MLP neurons of a small language model. Each row is named by its layer, matrix (up: input weights) and neuron, and shows model dimensions 384-575. Each number is 128 + 24 x the weight over its row's rms, rounded and kept within 0 to 255. Numbers have three digits each.
A block is one neuron, or neurons of one layer that tend to fire together. After each block is what it responds to, as a language model described it from the Wikipedia text at the highest values.

L9.up598:124138112106118154128146166139127117113133132117118153123124124089136117167178123115116126115144146154124150113161146147113118114127127135114087092104090084163130094097111130130094121128128145096123133108128099128118126089119130123130121129129131093149126109135167146099144135180154106108151134086164059144136129130152152136101112166110118112146136106138099142112114147104156146082147151119113123127088150132094099147157088122131156149109138166156115107164118114166116173116123080158124124138143124132167122145082125094144150134159133111138097184113091099114087080167138118144
Responds to: Mid-word pieces, heading equals. Fires on interior word-piece fragments that need completing, such as rod in introduced, rib in distributed, and ick in thickness, and on the first = of a wiki section heading after a blank line.

L6.up128:140121097118093180110147127105097140149111161118130128130113144117130123102160138096116131119129119072108100157110145100158113140185119087110129154087127150110100111116124120127131114134152112119188114089090115088113130119155120112135134101117116175100144134134130126139163124129140140075126138113143100121125109158136172083127118155117152129105122137143110097105120098089166083121125121168135077112092155120093136135136075081138120135130130124101133143134120163126128129128102098150101075108183102134096125159087134095152138143138132133156112106126167116140115124127146110115
L6.up230:166127149126119115125121097114125082103131120122068149128112107151137120147099085114114137113142105113117140117087115124160151081131116160113118093156084119124087154122070155134125148115150114126121129129108151130134126128139127139135111143151146122127171145132110118143153141102077128122096087126139147141135132150100115127143153173151141115145128122098094134114089115150165159104178146157117107132137146150126153166122131091164153108111101122098119160099126122121055140146149101148122140163153094122133126124178134082110124146146084147141104094073135099104158161134154103169
L6.up281:090173126149129141089128122110162096137113144128129158136120163157138132094140169177097158124114143185172134145135108134144108137127126113137087106152147117107128104138107100084117132115148113136170107125108119046121082150114111148125179153125124142116097144155135143114071079097113120151125142116147070118135115140127105119112131103114158134131139143136103115129114126158131119167164138151097128118152140094099115131131134121132115128126121130142141123145122131135091148150140138162111132134139125141162142118155154157124096110086095126154094147121110169079113137125094121122
L6.up659:137172136173132111082140151109162135070137148107092112106120118123179134107104125134126127148126140138099143140139065129113117108139115146140122097135133132118117146159113110156135125110144114134152125126122093118124124148133168149167135130157146102112127131157139118144103134160110132083112115103083130118131069103150158134137162127108100122117130112116117104080143117112135134135115130106125113104104155089082097109166152102178145142091114175113112092120083164151148128120155120129128112126152193143150127130154167126123145106189095127144138121135165150144101170149160103140
L6.up1097:118135135167105133116128154141138146140144120111122134105109115137083076162125136144164168133131132118149147141055097069147129164115137136099163120099114132126109126111103130111169115083140136127145114123127093091150138125124130180108137150137148151082123146124174136127135131154121119124173114126094155139092112116124106101125119131111117129177117141126120134146100149130130135099105144123052116147103159137125090097135090133173132130094122124108139126138106160082109141116108107168098114082119125181132147120134145121150132094166138133156138102127126095147148173098167078136
L6.up1216:103092131145169170153088132099162112117125094115135177097108115140115154106120167149141181124156155156132125109095104112156136086148115115124108124136132153122122165132093122172117128102096134149139075111119141113098109114136155092108116092113132116130146144145148154117156140142117157138114142087133125113109113082106136104111128075138119130130113129089116119146102126104140105106163135117097124108112154124105126150130088100129136161123142126161127129115122128157104126125149121132162183135132129078130170138127149083144124097115163159120108124112156135131131133074101078162
L6.up1773:138118142086144131118193160123136151159088133156110141140142138100065167096126154129142142135111123120133125132138107129113181087136157156098168113151115109151125106147122120128125123175131136141129111129126172135084138126112133106084143119175094095146175158084133138087134127111083154120112128094094131110122137123177161130136139118039110128152111157099167148163099120129129128132125137145118135095110106144133097147167109118094118141162105127130142144123107143158146047150101136135145121144126156113182136143121123126134122123107111150124102096112128158136096092158152144119
L6.up1833:086135101123147110167121115112149113116101127124118099150123097085173086136156168108158149144129103140149077148094091151127106113139124135140120151152153151142088175088115128113136128150089116153139126112084098129117098105115153110164133100166136135148150163096108143131117121130114089040142124065092117141084091125134148105133158182105138145109134132102121128134122139138133104159157142129114120092123155171119100134112095124140131117094142120142144194160111103163141120114140117125112157124119128167137141150177131088105147083157103137129110107146167087142103143150119100147
Responds to: Word-completing head nouns. Final pieces or nouns that complete a head word, often before a title or name (radio show, 1838 novel, compilation, task force), plus the invisible mark after coordinates.

L2.up187:111140111172152114158158083143127088153128132108126132147127140141128125137094135087155133151097127093113138166118127132114126112114124109101113088104120123129163152130142128138114135151127081187109174114154127139142104126109110146160086133136140118098137166166125114133129123093153124137088110163121089126107120128118138114196159128161126140131096099142094100094099147106109111164131132142158093122131097091112140153108123095144148126101117132127151133154105133156131104106127131123121126138141119138133101135106117095175162102132131115096157145152118126118127138129112157128
L2.up284:167120105172112096111133116119124105074143114163133124181143117126127166113163134149146112119123111185140116159142134123140133172126126105114127099121085123129116104163133160144138180118134149098096140114104120156141127102109138126116126131165151093125132181135139134140099138084107106119120135142128119144109144152153161110121151142126124139173128132126149111144125120120105135112099130115108104132120100112115135107107133104179166124099108108108191094130155140119075098050111135107150141118163149160102125115093137101142147103128084104121181143156144098169194154115166150138
L2.up793:135132132127126124091105156109123129103142147151123159111154121102139119134132194103139162110127135115147101153175153122102110086113074088125124117102149132149131158087103140136126142165137103115135127091117084169129124152096091086159175093138131110138109113146150135127121112142141149118087126147150102115141118113153121104156152130141100160076090116113094134127127101140117104095119141168156159154129152147097087106103150117097121158123142166126128154161151147103093130101096099153155125134163122106154157151131124125143122139141134107123170114077100100141177135134110110135
L2.up892:100093089116129110079103101112111148146154112135095145161125171135152099093139126136107110129109140112102155103141141092120090120115131114150112122152147157150146121121089135091128143110157105160126146112172121176099127121157104161154122077108131099148158123202136113103115121141121116137129097172107124168117123143145147177134082113116156096152114114163115176135129146137119116104118137133131106115134136138128167085118138153141116136134145114099122179118133105124106131137121118081163095143176159170123167098108178121170138136118117110076150112164119145111167178112146114128
L2.up1126:064114119158121131157095147102123139120137139139141101160138129149136147105134133173144097089145129097103150134076133149086119124118100100096126141127148116086134107131108103142112131132092117122083119120102129161098075162158126145177114130110128114163168135156128123165123095140159143146131129094132103103148139191089172105173108127103129132148129160157115127125095106136089139125140146166126082103148138134130136104106127150119112113137088145118094127121171153133095119158141114156159142087150104145178143104109113122125124131128119139088154086137142144104167132102132170120
L2.up1331:124136108134096144138148127139131118098145113141112127117123112153116145110142138131147085133126085129113112127135134125157122113121133130106138133119116127107111096153123104113166131165147126098118136136103176097146091153156137112123087099126134119141134144166136155130120148096191150126129101170112111099135079143114122131106158104104112144121116134128122118145124124152133128103134153095115097140124095146109095126135164068105105070120154135183132098110129167144164112130176121096108146152135105103106132122164107173160137131109128127106150061154117104096117140111113102149
L2.up1394:135132123148113127094134126138098116114083099151115136147122109162122141163161137125104144114085141180117137130097144142090161108116104080091095143110111142146098178118123113136139153119106113130129144139155095122148066153116116113108075102138135091127113106128147116167096110119117133132075107142099097131135127119121097106125141108144160101107159143119122137123128114165137176113117126123168133090101133131117144139138128124095126117148123154110103102185156129133093094164150121139159146154181098135079101115116128095134117149093161134151112118141134128115123105132121114107
L2.up2170:113086097130123120107112125097109154138148134147196161118126101135145108147097123154108094123136123148126136126075158096083167119089128119151144143129152140142149133141118166106085119101121142116164107092179107142121123089154125169071090124094129094131153133118183167139133165142105129123137125065175112130154105106122168138141149117138171153141101127186095126118136202140118153148127112136111087093098101107096132144123107155113087107115098125143110122194103154114107103100122078140138124161159121121105151144141142144112166112106123132133125120124147133115095181150162094101
Responds to: Word-completing pieces after bl-. Final word pieces that complete a word split after a short prefix, especially after bl (blank, blamed, blue, blade), also amends, Secure, Lloyd.

L6.up560:084167127108150123156091157143131098114128125111096064154103089132143135123117144088136145140089107133131179166120091127123085127114114123088154116110135125104110120127118110163108107108102151156116126094134154096172108148129142132117068127154121125164135135099111112092111110145163136159092148134173156126110119104181162155094184088127117124136118126109153115116086142145101128120122142131086135145115120152104111128128136123149117152156175141147125188177104132097145132154123154123153085162126110134091089171146131119109140131118121078158148136162123117131135124063113099141
L6.up602:131117102097147156154152132108085125128130120112161127139115110108135138129143143151147101133112103160133172144144152135118094143114145109148124113078133162152118106180149097122111153103126159116108114124145128126120139122151142131117159120140128139158128127143122134112173101127149147135097114143142130087102134127150155158128160104103097116121154164130140140155122104093179098151149105117147149138164117122090134130150139109121149105160115124165150077141128124141113131107132072120122148115083150150102144119131140127119149142067198133123111115147125148128136122124152066135
L6.up690:165137113103080129119154121131132138166123092136125157160118105118126118160144138097156156114106093186097119131112137150099143149137102142152123146109084120110104136191101121136137101150138181146136108139103131123127139174185108121091120108136097142106130131151133157154156134095150089094099121111126139123153128157136134147107147131119135134133173153133118136148140089164110172147126187144141104114136101113100093106107156108141140185119130137132167152096131151141160107098091109126181118176103126110102164126082096125111146122137100142133111096142147143118120115096147126137
L6.up852:132093141085089109144132110159117164173119124097110089162119154137097132141129109122146138131161108131158172143158137142146135115098121188126123096126121090137139133180114142135135109115143128174133110163116134123123108163116131121099170133099109106124101139139091132115151130127170124094105134146169178125097127127161141126122104098109141136168096090120126132073139183134178131138142052125139137129148148103109096138134159100110109133170108151141137109132123104095127188136162148114103088090141113033164122120128118104134148099152126114150122132126087106119103128155108110164
L6.up1065:161117153166116188085132125121150132129101115163125125138101141144163169138140116160108167109128128098143159135119112143119136169122130120120141132105118159144116116120059176132131153139138138158188137144139107120087121171158102155147160159114099120128103175120136131129092155165112119094148147079156191129116144135138156085129143110099137132112122125143125117151109119137110146114151175143142130101144146136138074127134126110092152137169110134128153113141174109113103136167157097126151149146163121096138121158127118124162113138119139129119105148128172130156155148171122123131
L6.up1304:141116137152132119140130114155127136095118141126074122106147175120200117100121128090147163138154136134118132155154128109046135150157166148091137130186138072119103167124152137149182123115116077133138147131137160113143108181170134125141107092121126169113078130119141137099127122114105106136139132168125144144164093128148137124169138129087166175122112117094088103135131133123142171103119151099147105126150145154151175093100118082136133128112117172126119100128111105124166107130148142099114144109137076116146150135076147113131130103127158097107130083169114106148170143101120164139
L6.up1932:119158150121101155153112129120131145153121128130107120146124133128111128113150188119109118125143123154147128130119127109150114132135153107138123098103090184101129103122132126120156140140109174109128126178101134130151148161160096103172124142110146113152144153100111114157136106117159112104132169130133180035116117149127190144144139141118135112140145142106125107167101131098136103130124132094112121130174161086161132155157134180116139081112158190104112152138114134147142102130101132148141095141152141182134110092112136144099093143158115121176119147145127108125164131108131096173
L6.up2100:136099106116113116101114109158131129142125138134084112117143108124144122139164105107140147134126133198126140111141124133111097150104138157159146140151148143142124112153133090116141086149136153149091129126133180132147117129142112123114123126090170158120110174130138148141130155097124157139120151172135167076167118123170098106104147126109096107108139096112132137125135191146112098133128117109142177172130143107141120153089151105144115169115177133148124134150092118134147088112117148132113114103119151147106156130141096113120121175137159092174119103138119115147115092114104132155
Responds to: Table and infobox fields. Tokens in Wikipedia tables and infobox lists: table header cells and separator dashes, and field labels such as Review scores, Time zone, Year.

L2.up355:132120088137114137148119101074189105093148142158107175098110130156129112139135154163121170181139133151116101084122149139141148147120160122134139081110111147126091145145141077116155171107125097143102136133118116099139144120154123174096099152121109127144158090113133175128102144148174119139114135129101115137124105178132104121180105132131168117169154177106117141151115117080131100147140149119085148148133150145112092131107132148125139145072126102177124124102102107081103158140139126148116194067138106143151127148188113114120158114137113175153112128120127143153169172106092135121
L2.up655:081151123161137123099142147149131138162142129095143114142142107136112139140122150118113133126123146095160142144105134199134132152146141137125101127131166141171099117145114116129120141096103097123115158142074137136137156118151111140154092110176152086144148129124134161132109049130141173151124126142103174159111156087162098144131110085157119107128153114084129129098131102100116156203147140109130141090152112122145122092151134171144131093071131145111119112148140151112115147154131079165127125125183131121118169132155091088169125116110133092147121128125117126143157180136111138103
L2.up1443:169124134165148118131121176105146165131114122154114159128122137119144082103125145147114151187113136105136120160110111121137099137092177132159135112162075110135150152132131110184140153119144128081133148108109128101113176179117123058151126130143113112158132118105119113135168161119089079113125122179102132107128110154147149174166138133154115080144133088126114129122092146119116107126122118123127102148135099098122152118083164096150138114155106134124101109124107119168100143111168128126145127142109107138146141115086163139168139118154152134107111120148112200123111141092144110139
L2.up1559:147122132089127140139098085119120117151129110116127094136116106126113119157113130145115119135103143091132142129139168141111117144085100123127101136115145138179149106143127144161146108140094123154145160103140097125131140123139118107067128159135124110154135145108126132152070150122099142131131144116111134163131143125092171130113139156136100140131098118143148093138131087107091141170090198137089123160140169127159109153060114079130135151113092149112124139077075066134144101125130130114129099116072132136166122104143120175120085134113139103106118105121132162095106128111155110163
L2.up1722:157134136129145146115132162127137100148150163093138119149141125055137148113133142158115157101161132076104144116112110124126141167071170099130115117146188171108117106157124095142122101155134107118095149122084162128124104109137088142145130119096081126105119096145124106120110166132125116125095135088134100105160103107067176132118118129103088117127148132112150123126120091146132182137130099148137091080128151132130143120122097117136136150161124130100141098161174081091135114123088121120127160143132092104129158108178099154086092107111120137130146138120104133130129126143115115153
L2.up1815:103140104140183125098157149117161110137136088146135126127115131123163148098117147144077152117090103138189108157075174153115138127116139139164119083123129123143114142135123115113134101121123091154128113110134107122130116138121112138102105152096112130120168167108165098163133146161110130124125143148111139131149082129090165140120146181159106117152134139122069138095130158124115095113106171171114112164126142096125127105067117111127141132094115115173099102118093121134139132094158134160126102129103136174123167109131173114109182116120106153119113104142131128089115140089077121115
L2.up1992:142131123152125126108156126136164144068131088106106141147114136159118135116090128123103132150096124129124157164136126096145144130126149150161120104106154159140093090108161153146118116117151147122124114125109158094087131149136150140130124098147110122120095159155099156109171131127124168134109149131114150138122071102125171082152117124164128123151064159093117143112116132100109179156125135112169107116147117130116166127121134129159077132103189111150144099101076080110192122049138112134111117093145150119180142126137116106113123157090148139131077131128116140124123130148163172129
L2.up2270:096142144119132118185104097108135150121159103124119155155123142126164111092128142146101123102147101117128129132112142120115128156127149149109132123173095139137105135153110137159132173125139134082069140133132116129134148104073138089112108157165084121137105164182119140110079124141115127113078156141120143118137137163110133119124177123138119108120115129146115164109137134165172148125088110100129113130079091140172129148089085131115150126118134086107143146144113083148124101105122107125137144131121127151173142149100066095148104121115131188166135130145136106151146147129123162100
Responds to: Generic head nouns. Common nouns after a/the naming works, places or institutions (book, collection, organization, house), including word-initial pieces like port(rait), work(er).

L2.up65:125093124126120155142130155121123129171102139135083099138121106126109166130144137153134124151078116152184120117150129156113099109119113138117123136119113146096124105180179106149155144089166082125138153120104166139089132135146156102134138120200150094109116118115144148092132143148166122175148140177118116138166154116118120134155101162115128127136158135137104144105090115134095161154134118129137091094111086108161117171136134142128092115155086139158152156182150127105153131118104112139162102126134137159073160154115120139145160105171129116119130112134164148097107111150138212124
L2.up131:148121117116143089091132103140075149149145120111086086105098107126164140135114135124137074153125153161133151106111121124181157118128143068114123134151159142122183080163139127114138131129181155121184136112168140158098091093134130108145113133125118114146111099166133141130153117105131134170122122133120055173165143109114161083146151111162139103118132140151103094089112106128079162146124146142123149151121112123109129141150098130128102112125110120123180105132171124090129134105108088075204142108108143143114165144136145109116127168116124112123144089119130153128130158146136099116
L2.up238:122169135125124114171148100145116138140154169156104111156103109109085098157162113116062115143112126089176143143140145163122083117120124128106097132094122118155140110101152128121164114141132076102147137112166138158095092101140104115126156149088104105142126128138162112125112153130163155144101130134105120121115087116128073163130131153132153152089109147103150131176124135173126101098132127190110094137153144148157158150117099104133115133100127106122101154124131172120141089162142146104170122134117160096139137144113103108150148116134153154106148140132114135091150154078131128135
L2.up381:125106124132155110097132119113100111125142142127112130141117098121122139155142154150132153088159127095155149165130146166118145092109093086066145089133143118106127067152129078125142148130141100136137136134119154161131151111121091106116140141138127131133156125160144097155124088100146141129127135122120125126144090087110160095131173125138119131175080117111135103146129166089139140096124114179132127123125139132144144114109108139191132159120112149138120161170137201135153137144128119093133110150122141149106124114175144116122156146103205105122183126118113090111138168145099091157
L2.up636:115117111133145143168119149132138096090167122112103148121129102164103101081118104111165146147136157096125095118109077124085120161173124156094141082130139134101107101114108124128101169108115135156128194132168077118160130151149117145141126126143158126140108152133104110149086114160110117137149121169154090106131136127106139120143130144138147115126148100156125140118122123111141165136123167135121075114143077092088112131131135089098160102160105116140143137113139137109091103149149134126147120076135120114107112114124142146137147147112107082152165115163128161151118179154137197125
L2.up957:090135165136138120171121137140145136116110157091133106124171114150121142103122141112126151129146145145086083089146151170107113114127122091138099133145136139152125084145124111129120177133141128115153137154115132139144118128140116113142106136128168111127120142116112159123105123127105094123104151145109152129169127098115141097127132164100159124141135135134102131113129112137118159138149126140173123126155150118128130137131139141121135121112038130119154138140152112133093101152156131086127120110085123110136119154170072110143093157077105088102095144149179144116110120153125124135
L2.up1035:134140120152109128113122074130138140144143127125122140110160166120138147102121108194098150148159116159130162155128131160134121120124130131117129161110137113122152101131136119135140085150112107125170145095137117109114083102103134108124123092106152138136147092147108102178106134110082168158118131097082110150175077089114125147125109102142107147129098134142164093111107141140090141151120086133129170132140097133141140145103092143145158144140070105130157127115082149125135130102146133159133116127151195180060109121160150147127135139076169110135125098139115124118144139112111132163
L2.up1819:135156132143114123123135111157107113159146084113136098123177098098151169150140133144177120119112088102115147117137116133115083110162122087158129119142164132139166103162113114142122164133157133174176106099128131123154100136146142160115102073104146139087157146095120146109158154147130129155139132135117082150137139128160148118080182145138100151127077122095152122129147126146127111156155109157121154100153054149138140107111116126138119179148108122142120126132112151109104117119131150151146160161114110133105132146177126174133117131154176138115126115121151135145123109119087169135
Responds to: Mid-word fragment "c". Short word-piece fragments inside a split word, especially the c of des-c-ription, ins-c-ribed, and skys-c-rapers, plus name pieces like Gu-z-man.

L2.up559:155120131163126149081136102156141136122127127111120124132135120124159133134109125127151147122104126066132186168112068150155115120106122126141158156125171118125135131133127156074138144138111135118117144120140115112135130094117133139106108125151132136154133130171071126122130125136124174094113117131120115108116103141142119123171169142133122116076130093142139091086127144095095091146093127151165102126127123166140129105159167117103120095111154149116075110108118150118146147109108134154167151164114152141123114166191128080114138150101137129159158121118140139156131112123095144131
L2.up595:106101133167147145106116130101110153176108081106153096106140113131084187089124135122072111108142156162194153127083118171145127174110151133120163091122135168135139095123107164112110140143158104148132143115105147116084137138139129077129125147111133155111176127141098141169109128125100151148176118116156123124148162128079090149089132158148153111119141128120142165124118121113159145121104089111139139134125152142101132112087144153125155101141128142157124101139146088120136118153149153122186079099149205103125102122145166163123148179134124114139156130143161148133157121121168165118
L2.up1317:125166085143121144167178124138113133106073090105069115131170150144132147186135085157111145142116130119148169152173111124138131136145155113152137129162150150186136150131125142095136117115100127186115128181130182158145146099084122165160130094118161109143141136154155081082116144114144145169145122070074057165142093136119113131124115094144126138098131116104129119110169116105205098092173115171142184097154105139142155091123141151153129169115149155150119120152125147155149115115143125105127140134128093098102109130125139083120139099109130119083109151152128123107126103132102134065
L2.up1512:152137164151141146098185131127115156155136110129115083124118161094143087161142137124107132141105088109127108161135141158141110151103148097110115121106143114147144126091142139126134153104095128108071174141145126115125089178134079138134126109134139115110144090111206151181143146101078108103168106115120106104120120176136100155135087118130136097120101112091139155109111127155108087157159086161179149162135160112168165076134137110112157144168123170115072085137121153155144131158130129082131109154154142092116151140090150140118137112097070116137116112104116130112142147095118151155
L2.up1525:151108148152124167105139090165110116119125099101125100151140130138113136164122137087147125117121100113152147127122143141163139123126135105123109108118154130112137096118081114116109140119121114172160159110146109128117120135139151156155117101111139082160162109147120148111136125123116121072103137099136137122137127169116143128082115125109149143091104110141100139093103137155122117128147131130161096137118132115127105130124120130128131150116129207136089129178140137120144111092135140128151086063143129152161136115128117110092159155120102060132133135137168155121134106125150119122
L2.up1572:106133104093164169093113118144113130120122103142116082111140114165107115123145111129155127124190117158119153141151118118114109148118137132138121110132155137163137112152126166100124180084115140177133112136092117105125124140100143139178130137148151140139096141098115141137138133090127155162157151131140125153126086174103134104120116077154118159129110180134120177113107143124137133107151091120102067156129134124152112139157150118176113144091153117177141165144151159111119098113135124153113131148141165102123193121098169113105122173141111099092129146104160141125132155129119160108
L2.up1923:111151142170104139085165152136136121155089158137135140105156105148122146161114147083149147109191111117094149144097142120112129122120102181113105127151121164129110122173138112133108106125125119124146111184102157104122115143106106136087135163098146121142100136138137145120066125102143116104139139092095152115118153133127093117117163133084152164145134143120125124125135155088100144120080130144180145101126073098134092133109124121108138113111132156096097163080083156132147136114156145150115146121104122115083097103147111169146121141197140092124119119148115089085156153122120150101
L2.up1990:120143082145146153130163105160113157134124108087119102128189094178114119167150122074176149100148142134171144105158118140185168115150153112166110118144190155184143097129100139121144160127174152144083133141153129131091080173125134130142155125141142128136132135176119107123105145135139139124182110101129094157137118122083110131129107167146126138120087168129139140102129120106170112107135123151182123144126116151136137141104162132131124148154136115130093169119123116129132123120132093134167085122104098114147142155081173103099103116097112110126113151124149105133120118124115158114
Responds to: Infobox section-heading words. Final word of short section headings in Wikipedia infoboxes and stat tables, such as Youth career, Technical details, Significant dates; weaker on scattered word endings and on down in laid down or turned down.

L6.up182:112155165096117105155095132130134150158085150139094091105146147134126165099119130132150118135118148126144138136189134128128138106071113166130113136135163120126125066119136100117119107104168136154156125157126115145106109084134137095131131082116100106144158124175140146134073089116120133085153119168197120137158124147141138114150149160142137125085106130120159093138149156139182132182144107122089120107099124116075129155158098135126092087127129152142171156145128166134134152124164122143133135077135127125134138099121097087117113138171178115177139145145076135135100148104110119161
L6.up303:105184118088101153110097116128155172184143090127148089107156136095141139112105112146112122091108114078147202129173121141110156074129119134155165121099156136127176118103125098148114120124184153096136152119159095129114117108099096107126133104112116169120131155177163119114107117146116093171138098139143106116126172163121106115140093098144144135152138127131124116166111105088117098162132092160102060171131129104119130157129117112144166080165123098136124098136121122123106103125166152107107139079111133135117156121116107123137130117122101112174138126116151127123109140162178161124
L6.up423:161089091115120135154123111112145126158101131158151111141148076151101109125105147117142106120119100122085142124142114155127160098084120080130090146160136154137126068163175110148115095133172165141132142097100131173134134121143133106121135113164090108145177125141132141136142159131101124141149132137170121122147100097125147106130098150103095114107120153081110136147140166137160137155161139078114126141157114108117122126156138127134112121161130116158121153152108098148108157126142131154144131137139135126116094100130097153107060126157099153117172177103144111127084126127125103119
L6.up1170:184197132143106137113129088131109155164129129162135110117105165146143137095114110099124147124127127100123147130115163122103115131138093130108101179146134105095139102129124152119152135128141082134111106135146095119114131144141099104119138094095142115119119119156154120143146110128147076149147127091146085159115133118129119114133093165156094069112101142160147091096165166138158134167124141115137084112128121124164120166112138109109113138120104137111132086129089143150110163158103123105114137154117165187128162112130088120099127166164125125114081136121159137140113147122140076126
L6.up1331:150117105146136143179142107138143096139136101170089075103105130165115097144129148120151130131181141072143169108121155121088139116081094087169098092118137102136170133126160154154116134183146139121118165138163089133132116144149112152145095122124127167135120160151132168107172134131182149089107119158153156116113124130101118093169099090118115124136131139117125128122146182113151150149099120181143114146100079142126172110111136134138131090147138077158094182127185094096124090105113110163157172123133100117122127105136100160135147123131113158133081161119099153116100117114147185116
L6.up1387:124123136109102148141135163137118146119182142120160092177111117127103147132107132147123102127116159108147084140153112146125146137123081119141129100126118094144184109114128127113121122158131128130122168115111094165111117124108167148108120103114105108122110112132091106129131093119130130176135147136090105141165099088157126091132132200138135132117140124157118138098158140093158129156078079142104135127142110120104118092185135124138158104124139116064141153144154079148112126151145144102135141106121104141143118152094080123141099103134136107127147204118118131135158115097172171153
L6.up1988:187077116127131174088116141164175130132132125167159127147114174137103127145133093132164109109124154113108150141095139107108146096109114138119122136111122151133153148139120114117142117130132120144151144079159088114103116143099154138078107100173156151132108129135090127104101067134177150079110098156135107093134166112084110137099101131115107113107128129114120138121158138166126132156150064137080138109156138081135089136083152134124138148108076106144139147118178172127096099123140105164126103137097112117113112120141128080112078138117132121161131129115144150142108111138170166101
L6.up2093:112147106134136166089163109111137158109116147094093114153112163174163125130152140139153130155147131107150170102106171134138121102146140140130127107105093177119133142119081147084108165119150153083112115165138165118146104131116099117089127158085129119134116136101105148150112160149139150100138111167149103134126094140108126117134156116174105102107121104149127123122139103188144120116131131133119143113138139125086101105141094122136125153129140107133145147138127158119141155106137139138128156107140116141132130147131127166109117129165111147138129097127101153095178121189147137079
Responds to: Wikitable pipes and word-middle pieces. Mostly two groups: pipe separators at empty or blank cells in wiki tables (Majority | |, Republican | |), and mid-word fragments such as Des-c-ription in headings, man-usc-ripts, resump-ti-on.

L9.up115:127149121130102124149140137111145103120152136117111121118143132128113116103097136132111169131157137111058094102130093085147125143146112130138153087120139130128112055168118125101169152143126135149089126116082140101144124143125085160121113096132131183135177108137128148112122084134155111133099128170097160122093118123088111120134142081150114132147104176080123107118074128162142121123107141148145124129097139154111075101125108140146128127113118109133149186131138164104133162125174063136141176116126091133151126125122133101123142107141115160140109104107153163101181097113173163155
Responds to: Creative-work nouns. Nouns naming a book, play, song, film, album, story or article, often after the/his/a and before a title; also citation "In".